{"head_dim": 32, "activation": "swiglu", "rope_fraction": 1.0, "tie_embeddings": false, "parallel_block": false, "init_std_qkv": 0.0246, "init_std_up": 0.0246, "init_std_down": 0.0, "lr": 0.000734, "lr_head": 0.0175, "grad_clip": 0.5, "warmup_steps": 391, "decay_fraction": 0.57, "decay_shape": "linear", "dataset": "wikipedia_en"}
MLP neurons of a small language model. Each row is named by its layer, matrix (gate and up: input weights) and neuron, and shows model dimensions 0-191. Each number is 500 + 50 x the weight over its row's rms, rounded and kept within 0 to 999. Numbers have three digits each. A neuron's up and down rows have the sign that makes its largest values positive.
Before each neuron's rows, "fires on" lists the tokens most often at its 100 highest values on Wikipedia text that the model never trained on.

fires on: "age", "der", "ta", "ator", "ma", "y"
L4.gate467:507492406493511506437459596472497497517444509426479522456414524504488520541438472374526494481441549482561387583472568450511399592528535472498436542537433497561447476477456543544414405456511455507435506554459489434583496526566527515474434611448479443506488453583459540514516493520451490524511496528591438495490515470479459554407472416483466504463514473479490417478410482489495474577482480546443511493501542558625504514498534510548595567427474503542519535427428579466519587471445607509551455570401440491496525501498531466496436506494410500449521490538494538531447466461432533556
L4.up467:533543431535478403502519458512461498458362580486579507492426493471452404508499456471439437599425563434510594495565491494387520476459497444551548566576395505432459562571504481435459491386543552433526524516528517485441463540491479404506509486529543472513483515555508495507554475502516474552497543468442446487417496504418442546546518521469493543496527421533453483524518517491502603553478516490630542416440488551402443488430605497515528490529450604525466423547599546538518477521575492501398592469435525504508503544463529464503548501603552546496573583534389446549523493520583483512

fires on: "ing", "k", "ling"
L8.gate631:489521556523534604415498627517593529535480459374462528541508484530526453473445570459512410466556543405456442570477508443518475530463471434428419533512509530522456541468516500386532490450527442519474423533560450593445546446543479566563443458529453434617580491527549493456603514541495505533548442522447471431469570529624447515544359492482516546462535475520525536433544485491528469515447517567566519426504434496592317462441509483445533600473537554523561454483462488497415544518541614570503500576420532523442432532504470417514467484492440513487482535517427555499493514503555402546
L8.up631:557583503482552521484468515502553532449555391464463497466466532445586550467570411448576478477565489525552526471526573554569473476523504505515467421456547497407573628448488603484452523511508513490478473478524540507497493549528570508442415553477547463508410532538474483457530495526468521546452537466528447574501502467465557483467518473438507454430514490566464479532418523564506582509497502475599622469470553512529450493553477460478424495474485505448502454523408561453597517488543338462511476449338503616647540511534448584634367480579545395414477506540493456479532566471506522488

fires on: "us", "y", "vel", "bu", "ot", "pt"
L6.gate431:494586509516495525468447471603470513477522535551568500513508485491508451493542571524415565463416571455518507530482566470576407573593475558522481642480506446519517472529435495479542493550450540469574426539570352481631470490397504501634529422493577468590486514457471523505600579492514430478387535558479454526509497455510451562525543582526522460476485521452442461489509486520428390557559480546510523406532608479498485507485509572553496561554569547480497479402539662458476519402592480487529509457421495561487435479511519568487432538464553543551492437591432490423396528580453503487
L6.up431:541528462463499516502447427532498504519496504492513509548401524487489489492486506558405413436535406527533535417514483551526426522446455573425528532450393486466521443448484512506499535473521507526537460473407382496530506520547378459496449509492512513460459514518483538543498511567599446481557472476453607437429495469506450590542477592510533502505484494503541500523556509453438488473521577502521509448599474418496522506494560620570451492467498519470515523467445508443526539471434525516572488504586522499522472427489443539477482431362507572432406479539500537483598499549551492439

fires on: "ue", "age", "ter", "ite", "ong", "um"
L3.gate725:544494500511459518537436612418486493531418480409490576541547466515455554455519638416540453401453545533467442442522511483500435472588492509474441558511419539481556487520641476455460461435475385480541559513581640489387556615501515464506529550491438535519530500465450435533519501480458542444444592470510392490537452401575486495381508550451563574508503512451470471490477531546539566449468452571492549513447466535477515447583515505501510577535485544471465444438537448461559534519521385524458496503417529545578469552532411486514483521427618521448537431419427483501471511565532527479
L3.up725:582371490481436504440508573593542528453476481495500525524469516436566533465559475503611485438444554466541502502531506513515510522511414551418580561492479525481493458452547552564572466551463433512445469566567541547629452453495420528480406585510533539405461417467531523468580555558484521465501422472400597461516400457512465446542587558482523570580483527383433477538588520471534531428337548380517533595514502501504474503479506495586462499596450574453452536565537580580418460497485516472577559470469399486486463516497502492534448507466530495443477544438459462412507464506514455494

fires on: "or", "mmer", "ence", "und", "am", "ent"
L2.gate453:529515487518486545499507555433533512462511568565630499451489495438509527555463467478582461477474474402434487476583532501515422412491483569451466498518436550490516450546524410474481432468494499473516445475523437574620560485574468516439483470479618555514449516553453540442434582462421522492549527474455563482486462491457523556646516465511566506524430463538513522546417505511439543552469530454471489474519469536552506499532481494508592488512503501578520508468488552585427600424448510491504596471464514516494608428505582491518435500498486501431591559404454543421522622526471587459
L2.up453:468541534418542427522518508500530578460517566554580551511585525478491528469457393469524593572576548487525498467470535521473479483517496469495582451509488484408432528489564491483520518473506483472476557498520532451472442411494546483569541523551493522475493449542533464433427497589456492553410492564471446509479526653537519534547525449464489509504626494493576428450557479451491504505512542477605576579504601494559428462485450619445546486470502566537479516492602455463576453532482616399395455473525460532500464477440436491501621407441495556508507422560477473440454502549432438487

fires on: " |", "ma", " was"
L12.gate696:502547466514529456510479524530551536499496534476499464506404599562632543504509495535559396422537518505488369503496559474519406595501500380503466547489463518572496582608472432484450459488551502512474575576492509510628482536496476529554503602466592498500501501446538527542488434483419432536518420485471462541497496461512484517429497473387566534501554488549424470559388545523527520499426477444561482437501513563508447487594502504522571499556496592560495483526506552479473494519649434616562491501426430628486489530436484584544508531513506540403540463504497487521520472534555496587
L12.up696:581533486487488413526398560480461498566493448526509479495419515579509465592537504540442451474461445478409428551487467513537560449494584531503605504533495517494496524455498534435522510431474527399475492431487500454469440507448452499474413473398477476529421463505371526504538568544462508473461561542563551487495563511419457503431434556544535466481541447508425540547445495484554576545483425470520488468451524479527477513533415497507572507513488602493434502533434628508458502402490636475515529430498515531548600452519503446494600531419528471532496564463488480459440439604485482475

fires on: "d", "mi", "all", "st", "th", "west"
L5.gate665:490455484459598536411418483541573516524439525540508456547532467567487550558540460478574507520438475555564558480416586451448421470577566409499494504467511459495540440479501509501555476400509491502460443453461530533533513550532480531472583445401532533550474523418549546528517514483493521520564565426600415514472504393554425477520435444547578509476454621530535553409439544460488414475661506498517529472440555456504408528429447574544481420573563447511566478517429486468483493534508602530465358442499481551527546473584498554483556507444466553448496576587473591539551474504527535438
L5.up665:491476520459579465470464468573534525460537522515529510519524403439516557509457608604498610513565559474557507425572447491506519512489505563532446487451468511448429546520494538475517444493488493506527510457514472492411505542456468520487498456517521555515517506450561528509514544519541602514502469461517502480482481445488593571537514530484462513514544520491569465507484521528557492504517589507534388491515474604447508399526426498459570525489480447516499530515477426649533470498423519507621473454556458463552505495439573579476568559497532485500579500451568471470498503495452473484

fires on: "ar", "g", "er", "ci", "f"
L2.gate188:412457492441503545547466511520474551509406486548488385516420551519538406508572461513457615430567544489483440515491533495517451552480557499510556473498395564521470523410393576494425438544560520520441493561504520517522553537386452467523511487536446492536397473519500561548486490508552443480460499487485512510586525456533439567480479655554442439536508455534544449523500526423325481468498502499509574486451472545400537554479513504557580548524460454577478521511514508554502532525495478435482640605397447491461442472484534551503493445465512501499452548423445516565499460454544505487
L2.up188:513580460518483588492494573555508433458475513457599497460546482430505538574466580514545548475441499529424478484568498455527455504540570466389530536562541507498568481516522443387507417439596563389462502486481506530492433554595490447505491558502448572406383526479491460517539463438499470562553523466469563459480598497556573556436492449419504508546417421497515452544503536517535456557444537501526472477464569559455453467517593571507527530487479500553483471501516453517443464464447464525462562482493474545565516533522499474456544498521448587435484507451469529422537464574493544471

fires on: "t", "r", "um", "tri", "ish", "ent"
L3.gate392:504491429524437494528540491459423625437428527556563554470448531526464460508463489440432569517474582485467386564548529456560452514544537467454474534499466483450538541542564546509533467553456519456493500542470519464527436446437446472487495541515558448433511553446432413459410556508468521511394462419604488513507459564536594433464514519542412494416487493556486523487502484488449449550435499591553482506533462558498408455521572525532427457421491490530546510626468533498563539507575474568457476494520488518416458538395496603490517476496515466453499424433447509445473444511536523476
L3.up392:482455492399493548371528505527519428482536504472593661440553458518516447491476442536463428443488537549445456502524542501562469555500443517490579445515499539604526502495515527420500418520533506434441421532512488476490530454475539508490527518499557459517438389461501460474402553476450432587360568499620479459469468503531510499610467522500483525529610583516498466491500456584600406523450437432545569550484577411541470491563520491491492530519541623521571511539450448550500460527507424525482510570481431543477495418562583454492468515512408515503512525488488429486551487482496520473

fires on: "ic", "all", "ite", "age", "th", "or"
L6.gate139:612451460552530519522496539505525382547507454604475579456409487555524518453498517443463488509413632480546504399595467511473392450583549442482467510459447595628525453528507609462472451450519428527511538500534467466496496554478499416498482449480454559531521401418500443593462412469512463499501566415522511488430478454637463558500570572459474479460542501486520494498452535415527456510458470425499499466509615586577457469644545491506546517504493511549592436524482515531563516554547509501504534432374488566504434555496577414528492467506459503530539509541380519483490536493465522472
L6.up139:431524628445490512544442537515498494478427505544548575538504534528515533586555429511483439455494503556485413489344520479491489522485511489465387578499446435412524446546428429480490415500595492458388461522478527510554487496507398489550470445486472459499496411541532541523584452583479469509547446471430517398512506450528478432399509443507445629580522501351502412434492512557488497548447539537505546454476442520489552465527456435469512441497436452474455566525435485573560494530414573518589594521475474496411565470537588537475559496488536439551470525540404540463435578518504498458

fires on: "ence", "ot", "ent", "a", "ency"
L5.gate160:469553453488576484625422568416518512518482521591508499489462497473493494511506523454565490549411492538500412600561434442533494437467540514384543547551522458574537456529576504405451527500434456491595434491498530589491489382505473488540571533423483533466519569499440479440490549391498514562435547568568521506501564492424556451563501539509422522468583507542520527512555534536594457445503465594574459444459485519569526449581425500557515535502505633509541550490504525471449514484523484499441547446458559408449532424521489562514511495421529600496523506592410505455493499575546553474
L5.up160:468498505532463531528506477528496525505478485548566465505486501436521544534553364484544582586529577476496518501476544415454473544564519491550455502448456466532550620416577545497439417541486509595505446498588510586474476415534593510534495493536504568454422481446467508470533548566409563572501496583569465454492509579430534530530411522545485508486550412524498425516488558476533477448450401470473480508560517581521520458440438574527487497548492576544503513478622496552525599482480544559507547530489443491525535532416504593438473458462504522552492506480486376484526464373477554323

fires on: "ell", "ga", "z", "sa", "u", "as"
L4.gate59:576540447514488504501453585513463527489547575482479523549520532538507463508489557547611504431470501496576533571495536472435415430453495518457425442595523566497538579519428583396589491480564461437484490521492492503488563446474619576448522488530564484517494532460468551537597616541494534547555530434461465576465528483549500524493489517443447642497588549528491516478442448474492513491507539430530607464534523525495528476522475418442491551496470542537513521467481451413506498516459540471551535427470445518556485478491512546476573455616553518457588597466424529495609415575439504554
L4.up59:518547482365510454519468546462476468567568490482524553488544488418430564405495504506542511474478451538578559405499433598458474472494474454484467494405441506502550593528429436553539516559531500493476542427496486384495529515483497508567558561454491508569554491555522515527493563431494499419506554532426417522421496498479510447430544432588538448499518572644552550569498531583469453384485575557516415472546502441546557518511607470498537453494482459558424506491405543462505569476448430519565506468524497465506565478571500487484462539479537487463512563439533561546397496488472488487

fires on: "li", "son", "ru", "bu", "y"
L6.gate93:571548460489545543476532514532566600597414565472553484479406479469488551498500606530555440478362571437455550447459502400493584486463483512577485541511543455517421458558591475407532496449525471505579474521450508491568555479552524551491517517489481479517467515456453522417549495518417439498522578524509483521596531475558525456533460452491558541511484572431602413504442497464499461480445418540496539468515612569524435486483510590477519520492457519539485510553536583410547464500518543521445473458484539451399415520411585621503493498484486612554431530502526518448477539583471504443
L6.up93:452462498437518568519503555576460489564546418582578556499460548500479431516471441565403549560506481494592564422433468515540466507515415507494469576539584397561430474503537504548520530476508481479482470604442503457493503525515465447482478508320582469600404421473485480498533522573559433470597486523479498489527540550409453451452526585542605483486483543519434543434535474427450506523465542529501525441528515505585547545535510520495468546513534491544534488497454560559534452468496572567470513521534553545490424400545453470570506503481506550491559457433487527559512478509492526449

fires on: "ing", "ur", "ra", "lo", "ang", "qua"
L3.gate476:572514524556428529592413541473565507534390517490437549515377483543491578493548569385570521602443524479524531507449569440484454446434564453504484540573460418453501415563596462555531572473449497498506475524543483510589564533519454593485517572564504474502557392630588526465483556488489521495544554509488545448440568495484455511454552539484480644508498441614527527569505442561431500524516542548487534480452395506529471557585528465537551543476514446557532478479440534465476516518551543472442529444404501511536494504591497468481457500468521534462455551586444542504504539436514558457
L3.up476:465665589481438459481476550472550543544448517485424494540523488501486555543442431542451538484481545517431537404504529462509492594530481479478505603470444508397543575477557525454554447515463494523498473413559567528480515432466505554484547453509531580468453476561514500490482527474437538543556540501516624508501543438551525545396540387406504517517484515545576503575469524567451444536478496545565540466512462492458565456607425514448492476512517509493547580509399451502562433458548457388462476471510501586557528410525429399486463359479529517460506504555536466496441570511556536481

fires on: "e", "ie", "te", "n", "t", "um"
L9.gate239:567480556442518530554494562403504587515533516566486494512492448450515545480438506511487519554516530548489549567486526507664453418608562486484443533515512469553537512525629527530551558448464340498421464549533555457475557455555472463487523485425530505503485560441495432544602487450541496507496543471487462477469517505435513481487492617458439509537601436465481505472454530484411444579438492455478496474502489462526518494423494568535595461422507495439503441502527505492514420446508455532496449445362536584463483528438574449517478525494451554479568535449461477527506482562502453595
L9.up239:543433443528489490511512503516491472508508567504522493552413511547531446539564494535534422443514535548460403471476504505582473534424474547532499530531516566563610544549601448430466496467413523499460496521413484624495441443557518449415592479495496469506474422433403523464513563629458517502454487502575567521455580522502463499639500620509468453527566529533526459500566488566472541466550392496533557543511575533496488492432372471499450479480446514506480523536487468563612493427567462523543591524519557470517425514540522472504608493467460519489556562509437489451495414509551432524